MLP neurons of a small language model. Each row is named by its layer, matrix (down: output weights) and neuron, and shows model dimensions 80-175. Each number is 128 + 24 x the weight over its row's rms, rounded and kept within 0 to 255. A neuron's up and down rows have the sign that makes its largest values positive.
After each neuron's rows, "fires before" lists the tokens most often just after its 100 highest values on Wikipedia text that the model never trained on.

L9.down288 [ 98 110 126 113 109 141 178 122 106 150 127 113 109 131 126 140 133 111 128 108 125 122  97 104 129 108 156 141 172 152 117 100 172 136 114  91  99  77 182 143 128 173 108 117  98 128 132 133 133 140 115 145  92 101 130 111 150 136  96 147 147 181  88 167 165  72 118 123 105 130 147 138 106 153 166 133  75 102 188 132 161 101  69 152  78  90 123 126 129  76  96 134 107 108 138 113]
fires before: "| ", "|"

L11.down29 [150 123 171 158  98 113 161 122 110 129 121 122 146 129 159 146 133 117  90  92 137 158 144 120 146 133  98 146 128 157 117 105 126 112 147 155 130 139 126 158 159  86 131 144  81 132 150 145 101  87 136 129 156 172 106 109 183 139 134 100 133 143 145 152 103 136 122 125 109 155 138 133 142  90 126 154  76 139  97 110 113 111 126  65 119 115 126 148 106 130 132 186 134  97 136  97]
fires before: "s ", "s"

L2.down439 [122  95 100 130 107 161 111 134  98 131  84 130 159 135 124 120 105 117 152 126 141  74 143  81 156 164 151 176 146 120 102 143 142 125 152  97 152 124 126 187 139 106 154 157 147 120 153 106 115 159 134 129  90 133 132 139 109  85 108 112  89 121 142  99 158  93 156 127 142 138 116  89 156  93 114 162 179 159  90 123 139 202 145 125 167 167 149 145 145  95 103 103 136 131 120 106]
fires before: "| ", "N", "B ", "; ", "L "

L11.down500 [127 155  88 157 100 123 145 129 137  99 160 175 145 100  85 127 146 108 156 116 165 132 137 167 159  99 126 114 158 142 128 109 134 120  75 122 103 106  99 155 148  97 123 170 122 108 157 127 132 143 126 186 127 160 131 123 130  89 124 150 104 144 157 111 140  93 164 145 125 121  85 123 121 134 104 116 115 115 139 134 120 138 127 149 150  94 113 168 109 129 115 134 152 143 135 144]
fires before: ".", "% ", "ys", "age ", "change "

L4.down65 [173 189 136 158 121 139 111 109  91 118  95 149 129 146 128 109 164 127 101 131  92  90  79  98 141 157 136 109  89 167 125 123 148 151 153 118  96  67 138 140 127 124 133 177 137 106 124 152 154 157 167 112 136  66 152 131 145 135 147 108 131 125 174  92 139 102 141 107  97 169 150 138  84 122 147 131 123 120 132 104 122 157  62 127 126 129 128 118 135 121  87 133  98 122 138 147]
fires before: "| ", "\n", "==", "an ", ", "

L12.down27 [ 95 132 135 131 114 126 123 121 115 151  95 114 136 116 112 134 136 164 134 132  99 110 132 121 121 106 105 121 128  92 133 135 157  94 152 164 115 137  83 166 119 142 138 138 151 112 137 143 121 159 138 146 148 105 157 110 108 109 175 136  97 123 181 154 149  92 156 120 173 135 110 150 112 114 139 135 111 100 151 144 166 163 105 135 103 151 132 109 167 127 103 150 155 105 106 151]
fires before: ", ", ". ", "| ", ": ", "\n  ", "-"

L2.down332 [134  85 114 101 130 141 177  75 145  87 147 132 128 131 119 171 160 103 133 154 143  98 148 112 145 104 142 139 132  98 111 187 106  85 128 129 103 225 154 110 148 145 124 145 125  73 124 144 103 118 146 143 103 138 131 152 145  91 145 139 125 102 165 119 114 163 140 143 139 112 115  95 161 116 150  84 113 119 144 126 138 106 148 105  94 204 112 149  89 135 118  94 145 107 116  91]
fires before: "= ", "==", "===", "=== ", "====", "| "

L10.down591 [140 131 145 152  76 120 119 131 117 120 133 104  51 130 131 136 127 134 169 136 109 119 165  92 146 148 135 128 162  88 108 120  92 132 173 110 142 144 137 108 150 124 151 105 143  91 122 173 123 142  93 188 143 131 138 116 139  97 163  77 146 156 122 124 119 149 104 135 132 134 113 120 134 137 145 163 117 106 149 118 112 113 130 112 170 153 156 147 119 153 157 100 104 128 148 106]
fires before: " ", "°", "| ", "|", "G", "″"

L10.down687 [140 115 125 118 102 127 140 143 112 131 188  79 104 121 142  87 148 101 110 114 145 124 118 132 160 119 126 117  64 130 146 115 104 127 109 132 110 167 170 127 114  93 153 117 149 140 164 119 117 145 125 157 152 129 149 114 132  87 161 135 142 135 124  83  92 120 134 156 138 157 134 109 110 113 166 133 153 120 152 121  93  74  87 131 131 155  95 102 140 140 116 134 102 123 140  99]
fires before: ", ", "201", "| ", "200", "the "

L6.down683 [123 122 135 121 150  58 155 172  99  88  93 143 113 172  97 119 107 133 138 176 118 106  91 139 106 149 137 111 140  90 115 112 115 129 113 137  77 115 145 180 100 131 158 133 132 107 142 143 118 129 123 159 117 160 184 102 166 109 105 168 154 120 130  99 126 124 106 135 171 111 144 136 161 100 107 101 123 106 170 134 150 129 110 116 114 143 120 107 196  80 150 162 115 136 103 155]
fires before: ", ", ". ", "; ", ": ", "ine "

L2.down641 [129 129 136 136 120  85 121 150 118 104 124 141 156 135 110 136  81  99 107 140 105 132 150 115 131 153 108 106 107 121 137 122 118 118 132 120 129  83 122 147 118 113  99 149  90 172 127 121 111 127 102 117 114  93 137 168 181 140  94 152 133 133 154 134 115 177 135 134 148 121 135 119 102 101 140 111 130 126 110  86  89 142 156 127 134 103  65 131 139 139 121 145 132 141 127 105]
fires before: ".", "% ", "7 ", ",", "9 "

L4.down44 [139 164 112 152 174 132  96 129 184 139 137 165 182 156 127 122 134 118  94  94 138 101 148 120 107 163 119 136 154 106 141 156 128 139 139 114 142 120 128 173 145  59 125 122 122 116 128 173 130  68 121 142 120 131 116 112 118 154 108 140 128  77 132 151 131 176 157 112 133 123 102 139 161 107 144 156 138 138 160 105 104 132  99 129 116 133 106 126 117  78 114  60  99 163 108 151]
fires before: "States ", "States", "Kingdom ", "z ", "Kingdom"

L6.down504 [117  73 125 140 112 138 162 110 109 129 163 149 159 158 156 125 149 151 112 166 129 111 160 107  87 159 128 125 127 103 115 128 146 105 122 116 114 106 128 150  90 139 120 109 175 168 101 123 123 170 149  88 100 144 118 129 177 142 120 128 136 121 114 110  94 161 117 114 130 111 130 109 105 107 169 158 155  95 152 104 146  82 117 126 165 114 168  96 112 140 133 149 115 115 129 172]
fires before: ". ", ", ", "."

L10.down224 [134 131 114 136 103 105 155 142 153 100 126 121 111  94 151  76 141 101 193 134 106 123  99 118 132 139 121 146 163 126  87 131  94 170 178 127 158 167  97  57 129 107 163 117 113 186 158 150 103 131 151 135 133  96 131 138 140 164 126 145 128 113 161 111 140 134 167 101 129 123 128 122 107 112 122  68 156 102 154 109 165 115 164 138 138 130 151 151 118 150 133 128 124 122 100  96]
fires before: "5 ", "5", "4 ", "4", "3", "8 "

L2.down125 [108 113 117  88 145  95  98 141 174 132 115 146 121 119 144 113 133 139 145 128  67 150 123 177 127 128 139 108 142  84 133 152  83 150 170 113 148 118 122 125 133 138 139 132 116 124 109 141 112 139 116 145 173 122 110  79 139 111  98 122 146 141  87 115  99 137  50 146 177 118 130 115 124 138 125  85 151 116 106 165 125 148 129 127  67 125 129 111 119 114 190 170 103 112 164 119]
fires before: ", ", "ary ", "-", "es ", ": ", "s "

L9.down184 [ 80 117 136 107  96 120 156 130 163 117 164 106 176 129 124 116 120 108 110 114 109 111 123 129 151  74 119 124 116 119  85 118 115  98 118 112 143 115 135 158 108 130 154 102 154 116 148 153 143 117 133 111 127  71 140 166 149 163 135 101 106 118 100 130 120 142  87 117 142 159 153 118 131 144  97 141 136 117 127 148 137 120 128 117 154 175 163 134 151 170 157 129 134 140 190 175]
fires before: ", ", ". ", ".", "'"

L2.down243 [133 116 101 138 148 141 131 107 164 116 157 129 153 156 101 138 140 105 110 101 107 152 176 109 103 154 135 121 160  97 137 123 138 131 118 160 114 114 120 102 117  78 124 124  78 167 106 118  73 100 107 108 125 119 119 116 136 119 106 135 128 141 179 134 127 165 143 139 107 151 127  99 157 142  97 124 182 113  95  89 163 164 122 134 137  85 129 127 129 138 152 118  95 144 133 119]
fires before: ".", ",", "; ", "–", "', "

L9.down360 [154 130 159 120 103  96 159 124 151 154 101 157 144 116 146 101 116 114 134 108 159 147 160 140 139 106 158 122 132 155 131 148 145 126 117 135 119 137 197 118  97 103 150  86 164 150 108 116 139 106 124 117 110 142 113 138  97 141 103 134 119 129 140 155 128  38 144 134 162 134 157 105 151 133 130 178 107 178 152 110 127  82 109 116  83 116  56 156 109 118 127  90 126 141 141 108]
fires before: "\n", "|", "\n\n", "| "

L3.down518 [105 127 128 123 114 156 152 188 100 156 119 125 121 119  87 155 118 107 129 147 103 172 146 115 169  98 143 128 121  98 115 127 118 139 130 126 140 110 106  52 136 118  97 139 145 114 104 169 107 105 145 129 127 137 155  92  87 129 138 128 122 108 140 159 130 124 131 150 171 174 106 126 110 113 153 120 157  97 107 160 132  91 118 158 101 112 154 144 157 132 154  98  81 149  83  99]
fires before: "| ", "(", ": ", "Lin", "by "

L2.down667 [119 118 146 189  92 107 163 135 126 107 114 143 156 135 130  97 112 161 152 109 146 129 155  97 104  94 135  94 171 135 137 103  88 129 153 144 148  79 127 122 157  89 128 152 159 143 107 128 125 119 113 105 146 132 135 107 107 106 113 138 117 126 130 146 134  98 126 158 112  93 123 117 152 157  99 122 167 143 122 126  93 133 143 140  88 117 102 108 149 153 149 103 102 121 114  84]
fires before: "| ", "(", "in ", "votes ", "|", "″"

L3.down167 [ 47 118 153 165 110 137 141 116 136 116 168 117 154 163 124 103 132  83  94  73 148 130 117 113 143 144 146 157 140 167 121 125  92 100 100 113 141 156 122  89  91 143 165 157 151 107 144 118  83 160 128 146 108 153  91  88 121 135 157 143 114 115 133 103 125 123 154 124 123 119 131 182 127 122 149  92 100 100 146 116 123 110 111 159 101 122 129 129 126 102 124 161 154  86  92  90]
fires before: "s ", "\n", ": ", "\n\n"

L9.down498 [177 144 109 112 124 139 162 163 128 160 149  74 102 137 154 134 126 109 112 165 122 143 123 130 124 105 173 150 105  90 141 124 141 167 131 151 136 135 138 195 116 132 148 116 146 157 154 139 163 189 110 133 191 138 123 136 152 115 138 116 135 111 135  96 115 122 130 143 143  91 156  78 146 125 149 129 146 122 123 172 107 114  95 153 134 151 124 143 120 137 119 135 107  78 122 135]
fires before: "the ", "199", "number ", "200", "202", "ember"

L4.down411 [113 138 124 109 112 164 153 112 148 119 127 108 108 139 118 117 137  95 105 126 112 114 119  99 112 110 130 133 128 144 146 137 133 124 111 135 123 140  63 176 157  82 149 140 159 137 112 163 138 128 152 156 133 128 113 111 155 153 179  95 136 126 137  95 157 103  81 107 130 165 123 128 114 140 122 136 112 112 162 105 149 139  97 147 140 114 133 116  92 100  85 153  97 128 165 157]
fires before: "| ", "==", "|"

L10.down481 [117 160 128  70 138 122 128 111 138 148 134 120 140 102 120 177 121 128 155 171  84 144 141 148 105 130 142 131 124 143 120 147 146 119  96 110 106  86 110 177 163 122 149  84 176 134 139  94 144 147 113 123 144 119  92  93 103  95  79  96 133 152 134 155 147 140 161 129 115 145 100 141  98  86 154 117  75 121 136 122 132 144 154 140 145 130 136 122 153  94 149 116 131 123  85 146]
fires before: "the ", "his ", "its ", "these "

L11.down56 [143 162 141 136 171 133 176 147 134 143  87 140  80 151 159 133  89 147 162 120 150  90 103 128 148 113 102 128 106 144 125 103  46 153 121 144 101 145 144 136 154 103 104 144  98 109 147  96 141 130 147 110 121 150  70 110 154 116 125 126 140 144 118 141 114 143 152 100 121 124  99 152 116 145 160  99  89 123 114 128 144  73 123 103 107 162 133 141 123 122 119 132 146 125 143  88]
fires before: "s "

L3.down31 [121 159 127 107 157 158 145  92 148 180 129  99 134  95 119 114  96  94 139 139 105 112 136  93 123 114 151 162 111 151 126 164 122 142  96 156 138  93  91  40  94 127 144 131 107 137 157 111 120 146  93 136 160  99 102 134 155 145 111 154 133 121 140 103 146 174 158 127 139 110 148 159 100 114 136 121 131 110 142 111 190 169 135 155 115 103 133 109 110 148 117 135 119 124 157 100]
fires before: "\n", "\n\n"

L12.down53 [165 109 130 124 101 118 116 125 122 126 120 138 144 142  98  86 125 107 141  73 116 129 102 137 114 106  94 129 157 104  83 126 134 119 137 142  93 133 155 104 124 113 132 141 148 127  94 128 105 137 122 129 115 181 134 105 131 137  85 122 129 196 139 183 144 188  99 122 108 134 135 162 152 186 173 113 135 138 131 104 148  86 142 134 111 141  97  98 127 140 164 139 148 177 106 118]
fires before: "| "

L9.down504 [134 135  90 124 119 120 105 113 111 138 152  93 102 118 134 147 126 119 126 147 153 122  52 112 114 122 142 171 135 140 114 143 118 103 127 145 115 171  98  52 152  90 158 160  69  98 129  81 125 146 121 113 144 172 121 140 129 111 155 171 123 117 130 106  79 133 118 143 107  99 126 129 104 121 111 138 135 140 155 180 143 162 131 106 138 106 110 177 142 145 145 117 153 126 135 118]
fires before: "of ", "in ", "by ", "on "

L9.down697 [121 131 153 125  60 143 153 154 117 109 165 130 106 133  82 119 172 145 125 161  84 119 103 124 180 109 140 138  99  78 135 103 114 169 138 129 110 159 143 152 131 121 120 103 134 110 128 142 118 109 182 111 115 192 111 115  97 143  98 132 174 107 165 111 153 121 115 127 120 141  99 162 130 150 124 106 130 129 119 181 134 153 156 123 119 149 100 181 166 146  96 125 153 154  98  97]
fires before: ", ", ". ", ".", ": ", "=="

L10.down506 [114 110 127 111 108 146 151 123 138 142 182 164 150 141  89 141  72 150 152 127  93 110  88 141 120  91 132 131 103 126 102 122  94 149 134 145  87 114 112 176 144 123 112  95 119  85 145 141 144 134 143 126 131 128 124 124 145 136 111 128 166 125 136 128 155 170 140 126 129 124 152 177  97 109 131 106 136  93 109 102 144 148  95 137 129 129 157  84 103 126 112 121 148 121 116 129]
fires before: ", ", "\n", ": ", "'", "-", ". "

L10.down644 [119 150 155 106 135 148 142 115 123 144 150  79 155 111 130 154 116  89 137 142 130 152 162 163 157 141 164 124 123 118  82  96 138 138 190 101  96 133 146  96 112 115 149  87 166 135 142  92 119 148 121 116 114 111 166 152 117 109 164 125 116 132 137 110  57 163 127 134 131 144  72 106 173 122 106 144 120 180 138 106 139  97 101 160 173 109 127 127 149  77 128 123  71 100  96 145]
fires before: "the ", "a ", "to ", "his ", "into "

L10.down558 [105 119 150 138 113 129 109 128 152 149 171 114 144  80  99 122 175  86 146 182 133 119 115 135 166 102 157 126 132 159  90 122 117 118 123  79 199 160 122 141  96 133  88 115  67 121  92 106 180 125  87  77 112 118 138 161 122 111 123 115 145 125 129 138 114 145  94 115 125 155 157 124 153 138 120 134 166 126 140 159 102 144 163 128 129 161 158 152 124 125 107 141 133 164 123 138]
fires before: ". ", "″", ") ", "."

L4.down587 [136 110 109 141 158 137 170 125 113 162 107 119 113 105 152 164 132 126 117 118 144 102 133 119 124 146 127 122 126 141 103 140 116 123 105 122 147 158 115  75 149 137  88 155 162 150 114 130 177 111 104 164 166  87  74 125 171  90 183 126 115 132 176 142  97 180 124 131 168 100 157 126 149 152 111 135 115  90  89 136 143 119 130 146 131 116 131 137 141  89  88 147  98 142 154 131]
fires before: "==", "\n", ", ", "and "

L6.down632 [140 145 102 111 147 139  97 129 124 158 134  85 103 153 147 122 124 110 117 185 108  84 173  97 129 125 138 125 116 145 110 156  90 129 150 121  97 176 106 115 105 128 119  94 117 106  98 134 144  97 147 146 153 114 115 138 128 104 139 101 114 143 145 132  95 124 123 153  95 130 142 171 139 132 147 144 129 102 163 122 103  94 126 109 121 157 146 107  68 123 150 125 101 146 136 126]
fires before: ", ", ". ", "."

L3.down691 [143 117 128 135 114 150 141 143 125 131 138 140 113 110 135 132 117 129 115 100 116 102 127 149 120 123 148 124 141 121 118 149 111  99  99 159 126 119 144  35 129 154 127 136 123 118 100 119  97 116 137 123 116 116 117 102 153 124 118 140 125 124 141 129 143 164 125 136 154 114 125 133 127 137 137 136 111 122 123 139 116 155 123 137 134 138 119 116 127 144 114 127 142 114 137 100]
fires before: "| ", "- ", "=="

L2.down562 [126  96  96 158 125 108 147  83 118 158 138 132 114 156  95 155 100 143 157 118  85 117 126  99 153 132 110 120 120 120 106 157 143 116 117 125 167 141 126 140 120 109 174 137  81 160 184 113 104 102 104  97 110 147  86 151 133 154 127 135  97 143 131 106  69 121 154 134 137 135 132 155 132 146  86 148 172  72 111  90 164 123 105 154 151 114 119 159 148 206  86 119 122 118 150  85]
fires before: "| ", "(", "|", "sq ", "km"

L6.down508 [132 154 112  97 116 115 108  97 137 124 130 164 136 140 134 179 144 142 156  95 121  87  85 127 157 110 134 142  88 160 131 125 126 130  80 165  80 125 156  98 141 107 130 126 123 127 130 104 180 141 137  96 108 104  71 111 173  95 111  80  74 138 115 103 146 172 146 134 152 130 143 132 119 154 147 179 174 121 137 133 116 134 112 146 113 154 150 151 159 141 105  90 124 116 129 126]
fires before: "| ", "\n", "\n\n", "|", "=="

L3.down540 [121 101  93 156 100 141  95 142 104 100 102 141 138 122 141 123 132 103 104 120 130 118 113 132 167 143 146 110 135 203 140 128 143  96 154 106 115 122 122 117 109 127 103 133 133 145 120 148 133 117 132 107 116 116 153 133 124  88 114 108 168 155 116  89 125 125 108 141 154 170 174 101 168 131 103 103 172 126 113 139 149 144 139 152 127 174 142  85 122 131  58 113 119 115 114 111]
fires before: ", ", ". ", "-", "tic "

L4.down554 [114 138 135 137 110 115 149 114 127 112 126 118 133 143 133 116 125 100 143 127 109  57 122 122 132  60 135 108 150 153 154 114  91  83  88  85 148 136 117  83 117 123 149 117 123  94  97 106 102 147 136 152 131 113 153 119 138 105 135 143 133 130 107 100 125 135 139 142 150 109 125 160 108 134 155 133 126 138 127 111 125 167 131 145 163  97 139 124 127 134 155 110 133 122 127 141]
fires before: "| ", "==", "The ", "== ", "In ", "He "

L6.down86 [121 109 117 127 107 127  80 135 146 158 111 132 158 125 110  71 136 105  65 108 166 162 103 125 106 113 134 151 142 131 123  90 140 137 115 108 153 149 134 136 140 121 155 177 105 176 111 100 132 126 155  89 133 125 125 202 150  98 154 135 161 131 121 113 136 132 116 107 133 119  99 134 138 118 167 125 151 140 139 117 126 173 116 134 138 122 154 119 132 185 136  75 104 124 132 112]
fires before: "\n", "\n\n", "art"

L2.down163 [143 105 113 106 132 140 147 146 140 176 134 136 111 118 155 145  78  89 122 156  97 126 144 110 130 124 130 108 149  94 133 107 101 141 105 140 116 116 159 101 124 122 128 109 125 187 123 110  89 159 139 103 158 138 143  97 142 146 124 140 116  96  88 131 145 169 133  97 113 116  98 136  98 142  93 157 138 146 131 126 110 118 109 144 153 135 149 118 135 123  72 150 147 139 105 106]
fires before: "s ", ", ", "ed ", "that ", "b", "."

L2.down89 [ 78 109 150 190 151 103 130 116 139 129 109 113 118 102 166 116 165 119 142 140 121 116 128 122 124  82 116 120 135 134 129 143  73 128 131 119 145 152 126 139 113 196 203 115  93 157 127 161 115 148 159 122 157 149 146 128 125 149 138 146 130 130 108 118 130  87  94 143 173 120  86 168 147 149 123 138 154 158 124 167 141 111 114 106 145 100 122 112 127 130 116 181 110 133 180  83]
fires before: "| ", "|"

L6.down409 [108  70  97 117 157 112 148 111 121 181 156 158 174 110 142  92 117  75 148 145 110 128 112 112 147 117 156 153  95 128 156 136 129 176 154 116 163 111 155 143 131  86 138 132 169  85 107 130 158 150 138 121 151 165 112 151 152 157 155 102 110 126 139 104 129 171  85 104 151 110 105 165 168 138 101 113 107 125 137 133 101 111 122  93 135 106 183 114 118 186 124 139 110 111 109 142]
fires before: ", ", ". ", "\n", "'", ".", "; "

L9.down73 [144 134  98 105 162 173 142 129  88 123 133 145 112 136 137  91 132 118  86 115 129 108 120 122 128  80 141 153 125 171 121 106 104 141 128 158  94  96 121 179 143 137 142 147 136 134 137 136 139 180 119 118 146 108  98 118 139 121 148 143 147 139 130 148 159 164  92 175 128 151 143 108 116 151 145 126 128 147 117 111 124 153 123 179 140 116  71  85 119 153 121 121 125 128 142 171]
fires before: ", ", ".", ". ", "'", ") ", ")"

L11.down140 [162 134 176 163 123 146 145 107 115 150 140  83 162 174 102 186 103 100 158  88 122 123 159  95 143 100 129 149 127 107 154  67 158 100 115 102 164  90  79  97  97 142 152 124 169 149 127 146  96 105 111 108 145 134  85 114 160 135 105  99 153 144 186 137 134 130 117 155 147 106 127 147 165 164 131 126 125 129 147 137 118 109 144 132 159 165 134 100 120 116 161 140 134 128 119 130]
fires before: "ing ", "ed ", "e ", "e", "s "

L3.down336 [151 129 133 126 124 129 153 138 127 114 111 113 135 150 129 155 122 134 113  88 135 126  75 158 146 112 124 130 123 132 128 143 137 139 105 137 128  94 151 187  48 101 118 141  74 116 117 133 167 131 100 169 133 163 151 140 116  91 141 102 142 140 139 112 144  98 144 109 113 117 129 113  95  98  81 141 156 125 151 143 143 142 150 183  94 112 139 124 131 143 108 125 142 109 137 114]
fires before: ", ", "\n\n", ". ", "\n", ".", "=="

L11.down84 [111 117 125 133 128 142 110 107  72 163 141  86 147 121 112 120 113 145 159 122 153  87 134  93 131 121 181  87 135 156 161  93 176 137 139 104 121 128 117 155  94  66 108 114 156 159 140 110 140 142 143 135  84 120 121 104 114 116 141 139 151 199  93 115 133 145  99 177 125 147 130 123 137 165 127 154 106 117 142 104 117 121 149 137  92 121 115 174 141  71 112 125 126 104 173 117]
fires before: "| ", "|"

L2.down399 [106 112 177 113 130  96 102 170 123 114 144 105 124 129 133 135 129 155 144 126 134 129 132  64 113 105 107 125 132 113 117 106 151 103 137 181 130 134  95 160 118 111 138 132 153 121 114 112 127 131 106 138 139 170 136  88  82 108 142 128 129 141 134 125 123 124 101 141 116 151 144 109 154 128 176 147 141 121 171  59 164 118 161 122 164 114 171  92 123  93  95 128 131 168 108 150]
fires before: "| ", "|"

L6.down273 [ 79 123 121 148 134 123 100 120  84 176 109 109 141 147 115 142  85  93 166 139 112 109 122 141 140 126 111 157 162 115 121 157 120 156 120 158 136 136 167 167 122 152 128 146 125 117 161 144 159 109 140 144 130  79  76 118 144 136 124 136 142 135 117 113 117 165 112 130 107 116 134 136 121 149 160 138  77 132 121 141 100 179 125  96 105 159 199 112 110 151 145 151  97 125 149 119]
fires before: "\n", "\n\n", ", ", ". ", "0 ", "s "

L3.down13 [125 114 122 165  98  80 138  93 163 113 102 127 166  82 181 142  98 132 130  91 131 154 135 115 109 120 100  92 134 172 106 106 120 128 103 133 128 133 157 167 161 141 138 153 115  88 118 102 145 103 153 125 131 153 126 113 126  94 107 120 116 134 145 153 173 146 131 119 141 140 134 167 140  91 115 128 125 180 150  75 115 120 130 108  96 149  76 138 133 159 131 126 119 137 134 116]
fires before: "| ", "|", "ri"

L3.down7 [122 151  96  76 118 160 141  95 140 123  99 152 133 145 102 130  78 144 144 141 134 133 124 117 105 136  88 168 137 127 106 149 129 101 106  82 119 160 134 147  93 143 112 134 131 157 121 154 103 185  92 147 169 129 153 143 153 187 113  89 155 120  91 121 145 140 100 138 150 141 137 120 114 136 125  94 118 111 133 127 170 126 149 144  85 130 173 111 139  97 128  85 133 133 140 164]
fires before: ", ", ". ", ": ", "'", "==", "."

L10.down511 [131 123 104 111 110 109 138  99 130 110 105 126 110 136  96 132 173 103 146 112  82 149 126 128 129 168 141 172 151 117 133 141 129 133 152 108 138 149 126 146 127 145 138 122 141 156 136 143 147 123 110 197 126 120 124 135 147  89 127 151  60 127 111 144 184  57 113 141 155 124 123  98 134 117 124 146 122 150 180 130 110  80 155 133 113 111  82 132 121 101 130  97 126 164 121 109]
fires before: " ", "+", "|", "−", "ISBN "

L10.down63 [164 134 106 135 149 116 136 119 101  94 155  94 120  94 136 125 137 143 118 125 145 158 133 151  93 135 116 147 108 126 151 108 130 111 126 131 132 118 138 130 160 135 131 175 103 149 130  82  96 139 120 102 127  98 103 124 140  91 121 133 114 141 144 126 126 161 154 130 120 121 143 157 136 152 142 141 114  93 181  86 136 141 121 105  94  87 119 132 139 118 156 117 129 120 106 155]
fires before: "of ", "in "

L3.down287 [ 90  82 145  99 166 128 147 136 125 161  66 191 128  96 138 143 126  91 127 151 119 120 154 117 107 142 116  95 116 123 124 147 131 136 100 128 143 123 130 136 123 166 122  93 117 116 118 152 132 189 144 178  84 172 152 122 114 143 128 111 136 167 105 119 120 112 129 167 154 120 136 104 118 122 115 120 161 112 141 123  80 125 122 151 115 156 122 147 126 147 101 137 119  95 118  90]
fires before: ", ", ". ", ".", "-", "| "

L4.down334 [142 107 129 136 121 132 117 105  77 174 122 171 141 162 123 104 154 120 129 146  80 125 114 119 144 108 126  96 115 116  92 170 151 149 121 125 115 135 139 154 102 114 104  97 119  83 136 132 120 138 180 176 126 123 148  96 120 104 124 110 120 151 111 117 118 157 133 140 108 138 119 133 133 119 140 145 158 154 119 129 132 123 135 181 117 160 101 115 148  95  73 128 135 134 150 112]
fires before: ", ", ". ", ".", ": ", "'", "| "

L2.down528 [124  42 108 141 128 111 111 167 179 136 156 122 163 166 114 116 135 124  72 116 122 109 124 136 146 114 174 147 139 157  99 128 106 162 147 117  89 146 127 127 146 133 121 130 133 136 131 142 166 165 108 121 104 132 141 132 122 146 125 103  89 159 108 124 132 105 128 155 129 107 101 124 129 110 126 182 130 166  59 154 140 144 135 117 104 134 103  92 139 121 113 138  87 119 184 107]
fires before: "| ", "|"

L2.down284 [133 150 141 106  96 138 108 113 139 142 110 184  87  98 103 145  91 124 106 168 118 145 116 116 114  88 168 112 155 135 112 128  86 144 138 145 112 125 133 202 109 131  99 132 115 129 137 101 121 161 109 127  76 134  99 131 135 155 133 119 163 141 141 101 120 156  94 121 131 142 147 152 166 158 139 122 132 167 178 161 164 135  92  98  91 132 130 142  96 121 106 131 100 130 158 141]
fires before: ", ", ": ", ". ", "'", ".", "y "

L9.down596 [ 89 120 136 129 101  78 181 184 114 103 138 133 174 142 114 144 136 149 149 177 130 127 120 106 138 131 148 142 106 140 105 153 110 163 137 103 109 137  78 141 122 156 156 163 154 113 119 128 141 130 133 133 123 128 148 159 116 129 123 199 163 106 174 129 113 144 122 111 117 132 172 145 124 138  97  98 146 161 114 143 143 155 108 151 120 148 175 128 126 139 154 121 126 120 129 108]
fires before: ", ", ". ", ".", ": "

L4.down661 [115  96 143 122 125 131 125 118 148 123 176 103 108 118 113 122 136 114 120 142  94 100 152 125 166 110 145 174 162 121 106 148 115 100 126  71 130 162 121  67  92 162 156 121 163 146 152  63 151 144 127 154 151 113  96 166 117 131 123 141 140 124 125 109 124  88 162 103 122  84 126 150 110 129 147 145  87 108 149 143 101 117 152 163 131 148 117  90  81 155 136 121 149 134 178 125]
fires before: "\n\n", "\n"